From a checkpoint of a small transformer trained on Wikipedia.
Architecture: RMSNorm after each block, normalized queries and keys.
MLP neurons of a small language model. Each row is named by its layer, matrix (gate and up: input weights) and neuron, and shows model dimensions 48-175. Each number is 500 + 40 x the weight over its row's rms, rounded and kept within 0 to 999. Numbers have three digits each. A neuron's up and down rows have the sign that makes its largest values positive.
After each neuron's rows, "fires after" lists the tokens most often just before its 100 highest values on Wikipedia text that the model never trained on.

L2.gate626:430523458456441503438538543508452462461525426492547507470510538511517500512507488435511514505506480478585465452577535503545485498412544437493441504482477497494439481483530524514568539516504523509505558472496481562520535487539520548576518502469470498553496465492513515507466509493487502491488503535505450492502512445487551550437425447526550443432454538501542497494564575480556488529425
L2.up626:465540536516538483441556471466511542557506471565543419448444488542487556468499468541530531520447440467632564455508488571530479499423509525421443514544480517522499516440561511456521537460550542517548573483500472480447442537466546527478533513534484565568447491492524563462492508494495579531439481522501549444521572484512582486504546506504472461474511442482523497483551512489535445541454
fires after: " |", "|", " a"

L5.gate639:473632495468475524483498518485502527601536511467470612548538512528420466459529480549518561496474478510454503494449465462471512448490492470522501541483463492499438529471453513491467579499459532535482468544584463455531556524494542483539499455523472473518525542528523436532572510516557431517543557499489454433507574493487481484477464437426422531513563492485479499473524499533516487441542
L5.up639:473494545480403492499526486519539524432460601456475516513524470502462477470421436474475502538446472529474568511495526531425488519470524515526550474578556514471480508464491485504430488484482527468491536420496500440521462490445523524498492480519561498524560517513478412490527507512514502531441571534502521536606451506493473535484429430479446529514560525507478446459513504570562432444525
fires after: ",", " the", " in", " |", " of"

L5.gate691:498533527504482482538455513452519542503501433431488535479518597480551494505492489529448508546554528478519527478465556503557458547541579507552485551465487495443440527517446441451516496580566430439576487451568441519484533499522496476530552532548492442469544449455501579509481551517557514517488519503386546519470496503501515512531525502503490500529477516484475439545506583528486550495472
L5.up691:520553538474464538434437588523591567514476510556495517478596551471516531474429455489491530460474507530440512450546472517515535496528513513470489559554497501559425511522540408498495488522514512479521488516505518549503521466490467483550509540501482450451513530559456479523530428570502469441442488524527465507509551478463495469461536481497524434477478561551501507506417518563521529528531
fires after: " |", "\n\n", ";", "|", ","

L7.gate176:446460489412527530484479531587451541466487539480495474512483429555544498494450517535470483493572433474487552495543528460453536550492471544471516480525500485481551414470506525482524492472524535499540473474482479464469521457560432447502485539475513527426511529466489482474460571471499444464510471522446503583534359511491458432474510438511434551501585491470490522443485446492502550478491
L7.up176:472460558548512441472486465483593479476472517544476535497454445436525478504517573528492494481512581518573467503514477428512491458522474539484518464448436563414469489503511561558508523528444603500429518602501588461485521579466500501500491422486432495509486462498455543535558475531469512476489517483513501442556552422499553539500583473519468485544525512537486507563503529513496490525499
fires after: "  ", " the", " of", " and", ":", ","

L2.gate424:457543493454502467474515445521493572533567535499456481488518441583488507486463536499492470464513456499553522476521480503570517508422458518445476505465478555510517472442437510566427509545528511536510461459486476488465448502456469569542528543499490521516471474528435528477520535496505511526486461463486506490466493511439509569457530462554525479464468436557486436487578405533503497527475
L2.up424:569556471470442544470440498484429535514535511473463427499596527498520548538461520509451472419470514530482508491571432463515505535543522533498498536547487526493594522504492505490502488521496510527504542626515549566514429477582504502551486514488518475510477517572491479547419501362422487490488495500557494490476526532524510508466534512468558549555546490611540494439517495501489524451533
fires after: " the", " a", " his", " her"

L2.gate116:517494491439469463496506438517518497502483485510448499504462541463517435451418482578507475484565485568536562554458466488510626535480468575586473490467478504435517421506480550515451485504493511518513561480536520540581445561499509431560501497523470527419576528455482471465542477508475475486597521542489515481463509462443497491468499523482457461550598485471542427516436542482521498478502
L2.up116:489432469415563565461545517461478475526550548542490501472453498496425468492492452449516514549461487502466479531468517467501529528487441548566469482509485539522486551427427491437444515515475523498508462497546475494451433446495483501504562419527462489457496503527568468529578522475507522467500500451535496500467552451483463518494522565534476483402490523482526472474527420501504475510458
fires after: " the", " of", " on", " in", " a", "–"

L7.gate563:477531508497496531460472472559546513507466495502476499502484484398493531453460472448489617524557453510601479496499603484470496471490478480539527529473480494546555498493475472573444493581448541460458543432524512472471404502488556526519535479534429458518527490469480511435486475482557490525477510529510467412458501501465480537569528501511462448400548547450438519462551435470435487477512
L7.up563:497468534510430586428497462511514506485502487490500413501461498502560528512549509466525576533480537486425419537527494502510505472499425491504458419447488472489604587510422453473540382462459497463517509433492513563535417396554463483534472522490464444482474434455515443503487467506532549480540541473463500532459412578421488507505490458452507484429531541511502505496458448510487524498544
fires after: " the", " of", " in", ","

L5.gate558:550505553470507497557458464534558505486493443506482473569486495516478526523549475517556474538466554506475568467453543515470434600567465557513513546552450512535469397523445399508454507522512548508419530500461483525479538452473499534486428479510533553473483483504489501535519468527498488496524489444479514490518423456494506491454432489537413542484563501517524443518536552487570540452488
L5.up558:474568532484534488543471535499506542517484395455518454528486490456450526480555587530522536494466476496551493511506547500498506510515423542506506457486498469432497440497476461491474504549465529470453553456465523476476491545477474515541549446521430565504539475513485444576460484476517537443489575502532532462539434544474533436472430604534460536460458515411499488490529531497452519482482
fires after: ",", " the", " (", ".", " ISBN", ":"

L2.gate110:484431557489435545409563485548518564484513515448469485480521508550544410504442549508485584464494498586538513511478521465459490531514423538496474480466488408433506484500448500530451530515515557553455481488523538500565495425437521438466442478475505466488493440568496508515512474469480538583525431550521514545452495545597526499483495479509544513548484441438518510503515437490483463539583
L2.up110:497474459477472515488484530518487526518490493522482543545511480544470507456398494477461536476504458544506512529521476517526531527463459523549414516519471527461527495471513506496480436534577566493460560518440500532560505533451519518518488446529404532541571466660483487541499566505501505506515401544445502599446539515517519488478540470524559514487466407487546515526417560508479472446457
fires after: " the", " of", " in", "E", " Ad", " •"

L7.gate238:506584524504542474457509490502571554464525463543571519500444515532608526504478505600483516493483558472560507496477532574538520503533479506435498473550542474479552525489516543491457447509546536533463563497441516508502463422463534395476462454512521466510469473535460463530520529583532488467477473559475487423474554577513450425493517502478492456533519468522524468419524499497430545445494
L7.up238:493603513500469516485533510528479475551552516489611481542512468451540532510516468523506455571484523499488438465479465503501482485429475500573504491487471545517488476490496475508498466506525513520436525538542572417568561578502453514520511485440448550500519473587420471481494486521504545563463553488531455506465512492523436513504451592480520527554531443482454576551513482509568551499512
fires after: " |", "La", " (", ",", ":"

L5.gate574:456488454557486424488525506529513562464504461521479477576485513492530491430438448509485482486560521582561513525426536493476507461478516581520500449542532425481526484478454508511423484559498459447439530491414512468487514471555562557540574448492489517476491557440541455526456510498559512512552503511542462498475496518542534519444511454495502472493601443513421582483544475469466459462533
L5.up574:527466470508580475408506474521530533478437489482463555515434506530514522474417471469544460457577501524524498468479500524505447487546520472574445566552498475520443531461486467457477482563459518487554548520441541526477488534537537462554443553506467457504468513463513503480516519498552527542497561448477513506499462499531614525518455513547515536556550523463447579513513478555492437433437
fires after: " the", " of", " during"

L7.gate106:442524527507500502498527592495460503545511543478478427530467523512432575492474450548554520480418567499457511521491515453539440506533521456540492494496486509528429543474473493383517525519506534472596454547495495578525548486537466511464484491568476547465503454476444458482529418484543469513526495459410489328526568463532515525537468522435507512491536568522522537517524516463549517568460
L7.up106:489457465543466518492537418453513461488499489521433498406464484551473544419486572445455497499429521484565484463503550470482490580594433471463470578482483536498467459467489510572493504542537496506483514490537553574492531576537520546520539493497506457597518477532525487496519498490463459530460517424522431541577497481471464529465479456486441451521545540453461456567512466546512500508405
fires after: ",", "  ", "7", " |", ":"

L5.gate607:467494552585467528512493461543480509452486487511588499507435448499508542554509501482584461504460491555503595465496527529506461502442520520519497557490478456524537547510437516482439449553494489518500530512468512515510471514488469544434509618548543483550466462584481516473522511528508434464453488524462497556464488560497542490491522558519512423518386458519493434490453475553545435463591
L5.up607:547492516526530497474470541626504531470476468490501503502495457514467501511498513482554477516470553495501423483499521499512443435468433472505517470533495530447475544519474502497504487516529515470502519543529540472471499506450446487466505537568499521551511454504551495453560555504542463501455476475548480484524497490624473426478506488510483455521419466521442469521380457497516480512421
fires after: "\n", " |", "|", "P", " ("

L5.gate214:533569515532559554523535463487524460488468518518490502484476440513545538552512461525529456474450463571533453541562494535440477517524563484471475429471467498490591516481520494506546482486554576433456560438507510536422494450557493555429519517528429520495571443454498526517421493493551524532485554488470488464489499561457524455487523537470501490488576505568527416549474530501505465468464
L5.up214:525540515556420420429450443512535459516557547492495487528475498480497530459570391413457449522436487462484448513478479561445412492448563473491458463538532452462499469485427523506487484528525395512475564532517458591480454431551557410452476510497473472507477471482475495516511547555475498498521503483470496461481453511457541488478548463515479541481564465464435521463466504491490506521451
fires after: " in", " New", " to", " of", " the", ","

L2.gate340:569566403420492471457505466490491497502510503503490483547498509496449463567463528572543521433520454531471475572452498500435489528555580468503454511553458473535516528470454531516471516504491547458512540431536472509431498448536482425479524547492519586567612522549436489489530482500537520504498501468464487542422509461478484434463509512412430498513478546542473439553504488449523455507442
L2.up340:452485506437554494494423476462496449526612509464481529447481423461517454522496549475480439483488506514563483543403486520516459548480549532533517505475520529430518460462454521576532451561510543503498448437537491483445480543521502456470538558544475529551489519545500450458428519423557569447483452536516480500494474506526449500530477471424497503506486556530542516494583488479486505442584
fires after: " in", " In"

L2.gate555:575453518534506534487438584489527482463521452435417499462430521507469487496520490529471524511516569491484463507468451489515485516541427448510548538501469488482466491531485526570437526479462486521435610492459530512510546534465519438516478501506505537560509480492502528529517460552503518606435469493547496442419460450605527547571468452485529551500493548495556498486547578513491493514453
L2.up555:543552519545491497509483476514552482484503509456526488493466479469519444546471489515571485457525594472521480483433466477574498504565501541467577491547527503504495505460474492508479498523522520539498549514507444473500518517446485469528429501490453584496496478506492500476497525541489507554474481495469512471570413508500476499575512487474510539473479534531534399552538516534526502544507
fires after: ",", ".", ":"

L2.gate598:505519530458555452478504507430546512469416517503469508488559458542589532514459549485489512466490541559423493494503549543495579508532524448552501479541422458499543498481564453440515527517500519506535453510462548482430521588462458490507551420489592523535514459548428510470581471528541436554466610529514465499506478510500438525474539541472529480507427485558528547562528468581522568478527
L2.up598:494574540615426511474593501558576450518556423515548498453532530527561546463517517430496552502506515510474502457543497423529481492521481508498514485523525526479392533486514456493516479566598523500532431530518578533493500510452415533529480516504486413514455438611498535548559485490492499541477468492550522451506467505528514478457554483497516491466529508501466530527494496536544536534451
fires after: "-", " the", " (", " \""

L2.gate131:531457455471504493468505463504384495444524541487450496517522472402485503452519506416433500471480539463527450475568440485477461491502473524497489559532411487529545498481483514413479483533508501425536464575506544459485548537458443517505586480529493483515488446553500513524470604486514476525540478487470507517483500498524534506484465518439510518528483401520532524478531434514479490471488
L2.up131:428592513487448507491463508506521524570527514492470503433548476539557440417439508509511485487604503520534517489517479521433486507489557574544451448444528592488479497486470426555434466553476501609475516544495508537557502478548480587554559468489443469524488529448522500497504492526532439490570454463481449541479484514473542503482490495500575472443488464543531443569507508533506577433507
fires after: " the", " The", "The"

L7.gate203:500516496516516527476542524518542449503499444481453463535504455507609508448491570457508536398527535555509471440487429480475498544497513489533508499498491408605589524549538503451542470510520493469545584542567496458565567552476561411474529517499510535446544544533481520557482488512490487439595429482549500476485495524505525509537502517451527445497512552460555512499462460477524464445486
L7.up203:482526487485520496442459460484452533503535470517445464535460466559460479498473483486489401571441520543470435490521522490536449480490562499594471498545454520556499455498472479553492505541483475489447444551586501478553476632530446538515484497491539499453468469454535502493506485525487458467452520472441514537468554490493510494457500520559520485556469501469472507446444487493558532566529
fires after: "=", " =", " (", ":", "\n"

L2.gate392:504490514521470475565477474572528504485562481567507522489439507500465519488528480549529503468527520552504519472505397471512500499470534565450487458536560513517531543487568442471459535481547433534546509436462482453499477505459417481469427548489538511565510577565514419465497467487532493496398465485538482497485458539555503527422546472468559563537492565510538581510428434436526478536531
L2.up392:535494544524469468495494577568461487488495534602519462467501467480499444430453472473590464539535465531520512452382503488513505551538487535435509469479500460451494488484524547463450505533469488477505485522481526458475449550508454559463535551544502488465530511650484503526568597508428519450485510511497419511541500530517495544483586465540538495433490527508514600448477456506461500455496
fires after: " |", "|"

L7.gate207:494499551453538525478535455513498494546539481535474468525558524545478502560463477468522541541514587424502502511516520513439530579474526582433445474442455498562545508415525451462465517465483453421469487473492459437472453481469560491471407585574511459487514493469523518532404480504482470451516471513495519543501464471517455439466524512457423501471542522522582565498409503485497505498502
L7.up207:446519533438566470476590439509472487527513497551455534554478518540490540513403447480488523447505561435527482465534548507485484559488507521489503489442453504473496490468569471498468552501541542476419504446506516530512452457440507454431460554538466455511483599491503569518476505515426488528540505526535556528455517454502484514517549475490506516542511462485577450490496509469434446495483
fires after: " |", ".", ":"

L5.gate71:491504481531580613561515562523527506502466445498560475508433543507533448464497504498514508489487476492526524450418510431523548495468533529545435449531543514527512479545475431541538498517475578493479502508497508580495585572456503516481534488514475488527542464469478506475509534528539510474535502531613438532529570548532587527479518513570490462561524549504524470463509499535524455468458
L5.up71:488486515462521435501485498532479551485590520436509560499498439495604505466501533537473465473458516548455534460517476530418544562486435508378474503545507579577470502502506498536489500527524515460430442421506496514506542435501505455457490533484470567534487459499511539519518475488507503480503490432529537538540484496513395488522555522505547566504422519482485524588437525552445488472552
fires after: " (", " the", "=", "-", " |"

L2.gate634:437461374573434496434556510461484546493465482471495485466471532511489494544525402487434484550462535540435509529473466508516553566590487577495486521518520488534491457517461586500479540512409500465464497457499444499537498508519492477518524542464453486504474502434452423436453454525489506455470491489499584415476486522502531489571419545511494453517555551456601518493450539545503524534495
L2.up634:502554467541454473482471448447506478486529506426535544506421510556454484457477468585466504509531580503501485472464498472498518498482480527485552535472539454516525436470510483503464488519515447472513539602422452526546450562518465398580561469423502538458464477475498472487530424557509481470468467508504547452456501441524503442485407489546561481465524564387522468547504503541475498496551
fires after: ".", ","

L2.gate353:491499519500490428475433486617554485521515462573508462456487494431557509562516470576614534429545473517526478478502447507526545523564493571589516527481535502468598485474523482457535511505499494499565499535461528512518546511504499499490497533500430545528503512536533479530486468521513484514495607526511559515522540398461429494519499502469381582553441469522505509511489459524501408510546
L2.up353:475468493482501453520485478475495529428520497566519471546460522474442603464499539503596473574477404535463451517511457514482470534536547517462463499483468411522509538430553549424514481533504565495494494445615522562451450550495494428475529454460569480490552542519496554448507478450506475495483480559531551505544526503527469485522495505513477493468518485486569431530480457462517497554443
fires after: " |", ")", ":", ";", ".", "'"

L5.gate415:505499508463450462557482449516456501507526458431449479500460458477466492540527512437505510507447534534473493501559444536444604444432473560443519481455475543527505514524469540516505497568481535528514438589428536545510549488484492451426408470495447473510489562509479471465505516543550468486562560505472497483438509531422494520488548509518548499453439492479546468524508546491541530473465
L5.up415:450565488542469455594397519532569476520421515466495522503565503501454464547486541519495452511501560515518492508523508513528530559477485529548500464488528540432468442571497499565575542536433535476446533487506421478530508531495516474535508562485525549495498509506536472475509487468545455530498485504511485514433489558513527512485506407509474535407503531464514498476504474535502489510533
fires after: " on", " the", "|", " On", " to", " their"

L7.gate559:536500503465552472534559424477502501501529428439508549558514511483422555463582497497483541429455482462503526460499496496517504529531483463561440532527546444499491519501514465521480579526493482537508484477459505480506563498480451484437484444542534554577502425456523551499538518527546506457551574469501468458449534454499471460537484546442463465550588505468446508498446441571507468525541
L7.up559:451477500507443542506529469572493538494492492492521489474512448484490484433534516534446477482480444553490505494484473557481556545409521515503504486479521489433513410499533541480421472523551454566524538553438481463495571500520572533479488571532498541461489434503426485500568453510478467466508496417504511506538463506480490471480568531447520530507462476518477511532437471505499484464560
fires after: ",", "-", " Q", " 0", "=", " 1"

L2.gate512:437537466480448530462543551452626520480453474577515478512569543478530488470443514527533473460506479486537482517491482515487501479564539469588482498509468483470524493493484401522461442505472459471437460484513456495348514451504485468528447537515528434503512477533523455532507507540484578506497524503528504465532535490425457525469501550557563497518512551554547549492474534474507521551500
L2.up512:475518508445488505525477495456449502487513537468512528477483461537565453493511517521459497457450480509498496516485528520479446399467485492513518484524571458461408514541522498537465526492525445394566505498505494446407446464512491531491490493532472467423488508492505468513483442586477581477525480476489538539476485477434519468582498504536552494376439463428515532607512503463519456531489
fires after: ".", "\n\n", "\n", " Released"

L2.gate111:511540495475515413483488488525448440447472345504447559496513454465529499527489502476501517562559514466456456541464573515512500564603614543506433497450414556449493549490477533488444528490494497510552577467527472512530528515508487519520424526444500496546465526507487408436515521537475517495516461526485501524486484479458474452529531422504435468496493545498486531531496463541523496429560
L2.up111:476562525458583460470579426449471453458561462494543488539431476419519481555483510456430502585440483490533423527513496599498465507489541497505507487489503434441514519559491499475533520519467473547471509489529481498501509452473525542458496497496453558537433545462519505548561467544548464590528538492504561495467471477488481453546556506555473468529559547482468532487519511498517416489480
fires after: ".", " |"

L2.gate674:499493517498476527550421470520524547536585501529480472530498514508540427453453526461553472471580545450549461469473471526544487475506505563499506426503503459499462459560434503538570547461544468397537508456530555498489473551491503462479461472535589496418531569475473523542538510494453502528398536483500534575484459502559470511467521486519491522454553507443458600470503519476522455493421
L2.up674:480561483485465495582564420499553548544483495483507536476524509468497490505445482499480543528524577510564510448547496477516470408457468473549524516462494538385542463473488495566507500476462494532536551571568524458521542530539461535438421476511446443512530558498476487543474523572499518521470532545454526466488501434456446529528534510517466520480477500544500433444526486470474498510523
fires after: ".", "\n\n", "\n", "="

L5.gate603:402526459490440487477473537519525518471535429454493483510495513474470579549497486464547483527491486489537489496560488460479520521494507486523525547452522461498501533476548430571431471500525565511513461454498498522491516428463528502550546480552496559468470539531500511555473509441522498512534465549566541545560498519515497482557473561494513439445545469544569479453458519488542491534550
L5.up603:442542462484499517523447491472413532490530522522496515503579467498517466530441534467476505510505460475458495426504511507509363477495540500488530553488482494483479447485613485529438569511496514488440523433484452405419547541505590473468492540526479463548564547506582484500442517483474517432513529553453459535498412541469410533511523579495436480510484520418467471518466527430519459455458
fires after: "|", " |", "-", " ("

L5.gate337:514461517487522514524571523475531561489535485499546485586447439493514494535463547502516497484486433488547424499559543524518494578518564520554489481446461488415517465509513541517542519482465406521522564480511521524438388511599532482493480425455530444445498504465511520491503438479488490517548524535534535520437409515465537548492523498533466510453483484581485502459497546490459523516500
L5.up337:493531437458598540497446480514531481529540557489537483492520536540566502462529502526518413403583411430541499536514533496499528561472436530543519545510463517519439462456434515446492493573493577494503533466527479556558523488477517553486516507507439572509529535421493515493521595484491448496531462557482504492469471556416458481525519493501466452503480568528500488503527482465549512564503
fires after: " on", " (", " for", " during", " the", " in"

L2.gate528:423507538528469486537492537600486519523536545516545511514524466410504456487461510490509518530487489457500497487545484527578462504562472507524476496538422472445531470450525428447441469415494457469528529502457576448476483419541561536529529483484542497482434501541510462495493511503521570479484436515580416446551486488482555539467513487550460488460487494432520512564522476518508550497533
L2.up528:514473502543493484553520489518492523480520479529492371482470489529415509439418541457580459546522454458497519532501501532501528543522467545531449438498504555435448541510480413484490475497478506518524552412459493481541517421541546502487583495461488544556525529545506449492491497520487520516503495500526475434521536472517515516530546509573535456574576495523496550522532467474542454480455
fires after: "|", " |"

L5.gate532:462495509509458511446510487494516498489534482533430485485536501509521545512455564445469463593500493498528488461586485557392493512461417466536504563522478493470571497540496507397534524548515486482615484516455500542539501467467539470477506456494471533532549510534501495457457539477492464542428513507520537470440470496529495534516415565496508472509563463475481440551557537497555438532560
L5.up532:514504452487472505553434517502505525456520493536555536512495498544505497414548500437524545464533453455463567524463487462391473531505479580432538506539497500474539562423511525532446503495471472512449460499536463531428390493477457516499558442559519500511556548508498538542479539520496512457451552469443570554519511558436514523430498400568471559495570507494485466510489540496441534527478
fires after: "|", " the", ",", " of", "-", " Ver"

L5.gate13:538555464477489597553556551537463512467473587531483479503557575459566513502469438553533450427513501534547508465528503494465431559493473573566495551517438496525530477458530535543511525517565489531542422467484499472485458423523510460479538533508463454514541511523489474562522535509485501488512512494414456481502499537563534481544492593523539528587490449506493425495486474441413530531428
L5.up13:501467524503493478430530514572502505498516600470471519484526430547500431528488440517537524505572436522491607525504540479408521499471484471485513465507454392459551567509445485513492538539490546495466514472484572525543541419552577515472528442455461469512450451516531457508513424510479558579494557425520539530418541517458495450478492517505460467539514517450533477506499434513519536480491
fires after: " of", " in", " to", " into", ","

L7.gate172:439485557525593528543480521507526500529502508457474473475490475514525568462434529478456556462498500444483500542475426453461527519512521481532469495501428472487482516616481415536546551494497500546510502593540548503514492532510491547544483462481434448588457561485526488526441490470535537584490563492541563553492447533442436482547517514528428446492475532534513499540511459499438533527455
L7.up172:469507517458489507519536485561491497561522483506460445490433429475463479412472547545535488463465541512564544564458545502473539543485519536504483491529496488409503504476495542532485390467439511449507507470479480469525523539569510502545474503509402548521512480537548480483549490468520566481433543462444526457473509499451550481451523505575443439533549527481551549492478582450475501550481
fires after: " |", " on", "On", " On"

L7.gate270:505487476507503537502497473482593468392524457442551467520428475481574439545572511491464429460484525468593474511452463407442534490471546515415431506518478552484424470463549503497476519458543517548530536583438457524556511538500509425583476526482556516549461446448466494436528512506535526469501484423464547488602529512459511504519504521433478501487549441513406485506451513526482486505503
L7.up270:488494486499520533505501538487526457474439506554501528465587513503546524501547539499512493458527463419517492500440497547540515512524480561485486470462516508507573543489463488502476509576488549506445581537590508477563568540433440592455580483431506503566496448427529539460524435557441461470495446503504520527470508432450459547498456498518446460439541488444572550480450444521487509503528
fires after: " |", ",", " 9"

L2.gate433:498515547541406527503605497475542477465527507502493432474476482462534446448529537435397451520517498487539475468526538477465518516534500479545459454469465519493502424511435481517548485608473469572474468473549473531524489477518438443478472487472432594524509510448503465486495518529518533501505479553475510477482452571440521475537498512483515524490503572464457454496458533470584505459486
L2.up433:456530467550530500516460522419575520484428454556469457536527481495500416439580504512479482519516474511454477492436471421484458543476441521540596490475453418539467500509537479462508541468509504469486469509482439463511484448539511493452503503529502535511449510557512458504463478563490531485424526510463555523477457556543513445535481492566515496505496504492465479502543431572397438491422
fires after: ",", " of", " North", ".", " South"

L2.gate491:508505546521489564456473498522497435445505485467437474507466408464489446517460510531530525477611450532453523484508491508594526512546461535462470543439484489498476488551521465518452534516565513480468501546503459535435536533504447466561534482503516487466494565457579576487459441561475518543503438486559574539501481468511556501517500496531553529504465509451544545472532564447549486483495
L2.up491:476468565533503481507454512504544524514474459421481578510481445496458432496495611526504493500510500392579541527456530474545535499466541504468411481492513577531496465519517490530547440580492457477510514575480508543431503492496448507461475459508462476465536517442542549541530440492473546528521479514517453483502513556478498447489461488476563540477469555475472499420492552532486527504481
fires after: " |", ":", "."

L5.gate392:507520449530442541453496458572578504547474459456542566538543490404512430558521553568576565474457520446504463498452510511522548574581494461437495501515456449461488446520543451494487515511487595566511516565497529482508519480464475479555537443522554513559463444518492547376490565461489519459490530557475496500543488586492480486510502445430522501540548459523522483547467457480429552520472
L5.up392:491508501547527517546553481517529504453479477578461512474524429567515470496456476469537575481536490587536591471475477508467435471479500505490483486506533533502457467467529563482487499497537546523466507492495501506502549469444478429566486503518477433466537485439457490489538509504464471525438412580510441505534520485496534516554452514509447482466500516586572517466470466529430479485559
fires after: " In", " in", " the", "In"

L2.gate693:504452579542489520487604444482489513453464541478530507497498443499465512445488531504427507497472452400511524511521480490447491526536490531477456527542538466471495499485500465453464504546451501532456511453479527488556485581490526439549496481508542524439509480541573469450397479490474510465533492481514527503574500528528475466561509548510475500508498527498523471477444520542512494482485
L2.up693:505486481516506521544468429500538563507518520548511473509504502526522509491431519522402507469526449460451535500481523525474504452579569495550554541525562533548583535554467486544484518517561515523533529612539491475534550545505529481504565430491508507509536501544529530452522533459511504504453468526466490513511581553549443426494510509531544479496548517528570518496528522491482468506548
fires after: " |", ",", ";", " –"

L2.gate540:520527519471501555479476507532541457534456559478532528543564526497524514510436441484513499529428430485540531435493497602555515494433462522544479444438424528470554512474506550543485472522574543396428464481506445544465480536451534464451481497554525434457461510482475558529498447504520512524526505484524514503445490450532554462442509491505498442458490508492538526528543458519492556476511
L2.up540:503490488474556517491456451541497523462411548466504526454467471511543510506539514572554506481439469474433477444541506505469470481492539486479494536502512573561528566482496577543469490528615636544510510480486513511489496553477488446506521521412523495542575526465493504537515506441498508521539461458464463464454448521539513528528546467469464506520544502499499510422485490498559447512529
fires after: " (", " ", "\n\n", ".", " |", ","

L2.gate315:429559584506514455521501467487535416422467534471510551486498522514565447566498499476482415450540501453541517494483529526451532474542557508509577480527450552452448423482500479514434521517498478371474451479464423483485564493431494525548540568498523525459471528445462467483529542543516523526522528490482536492485490503538497464535496528506504521533520521445469500478538488414548586625514
L2.up315:425526491490490489500498456539531494526439442552484495497534498460512470495482519537499462567460553510500479501422469539505459511522535480554547538536514544509458481472528542474485459509511562446497502512513511455471489508481493501579514626474493524530513514528520488474478506475544551464502527467470562485511504479555554485520459573462514495495446489505467513568522473559530501595504
fires after: ".", "\n\n", " w", " Wi"

L2.gate238:498544505521419508460549470459486474520440523514426518550590480527475532485527503566562486474556472567556534586501469407489590543497570477538452484500533513501539523502502518515603525466463512548469538557541491485455477498555495477504476583512475487527507455422470508561499452484519486469458490510454462467472440515404516494533552485534501453493465561512432509546552553451527400537497
L2.up238:513538509541524508402530516473565468566529527528512398559571511524497462600516501493526547479519482484524521560491521539449509494464440395498523435452431496473506534484438525506508542527514482507494493425530498474456487573499527556495453532518427431558531507498496483506522490450527431515538516565429468496502523492508505494481525493422520451498516585475502537523432473526503520405464
fires after: " in", " on", " In", " On", " of", "In"

L2.gate568:450484516471523506527510458529561547472474439444502474518566539485496500544488532485495566424547495469577518507534496499478533464545506492496512429545521450482518492512483461485479471472494459491498471451557419558548480548502530470435498485496518460507572525483454555460513595568504492543467508533524495532518487486541461485499481510510454494543464578537454498542500547636437515518509
L2.up568:571533484486516528393470562495503517512435481472471474551549494554463485465458464423477467464472474490519443469535509486431489503535470513559549553517518520546458480446507478461438496513556578510437494451508512470474491526501428490485422471550478482477379473503516535530514470496522549546547511578554527523577511460568546506532494491542492479627524472469456501570499482544500497526424
fires after: " |", ",", " (", "|"

L5.gate446:484534463474558434547463470491559505530419520536483487477505489573497572537503463537433505514499511494481495481518451482410461543569556510539538477557463484474553455452506468474564417438513430513532471514512530464448499490522524480556494520516442562503438473499570503521422521517519509570528453572481461488440566501523495484506472554429491497411513525531523494402551538576525503517467
L5.up446:546501475524530425491496508618535501515460558533491477576543574530500513517519551504493482542434505494544519467568524440462555504537596473545446519514453478511457526467456536454545488580518472521613481517627519442467472469556506519404485449557460446522546487497560517467476471532437507528531529554518511472581502472471492518552532524421480486540500475506486473472540493559507460535476
fires after: " |", "-"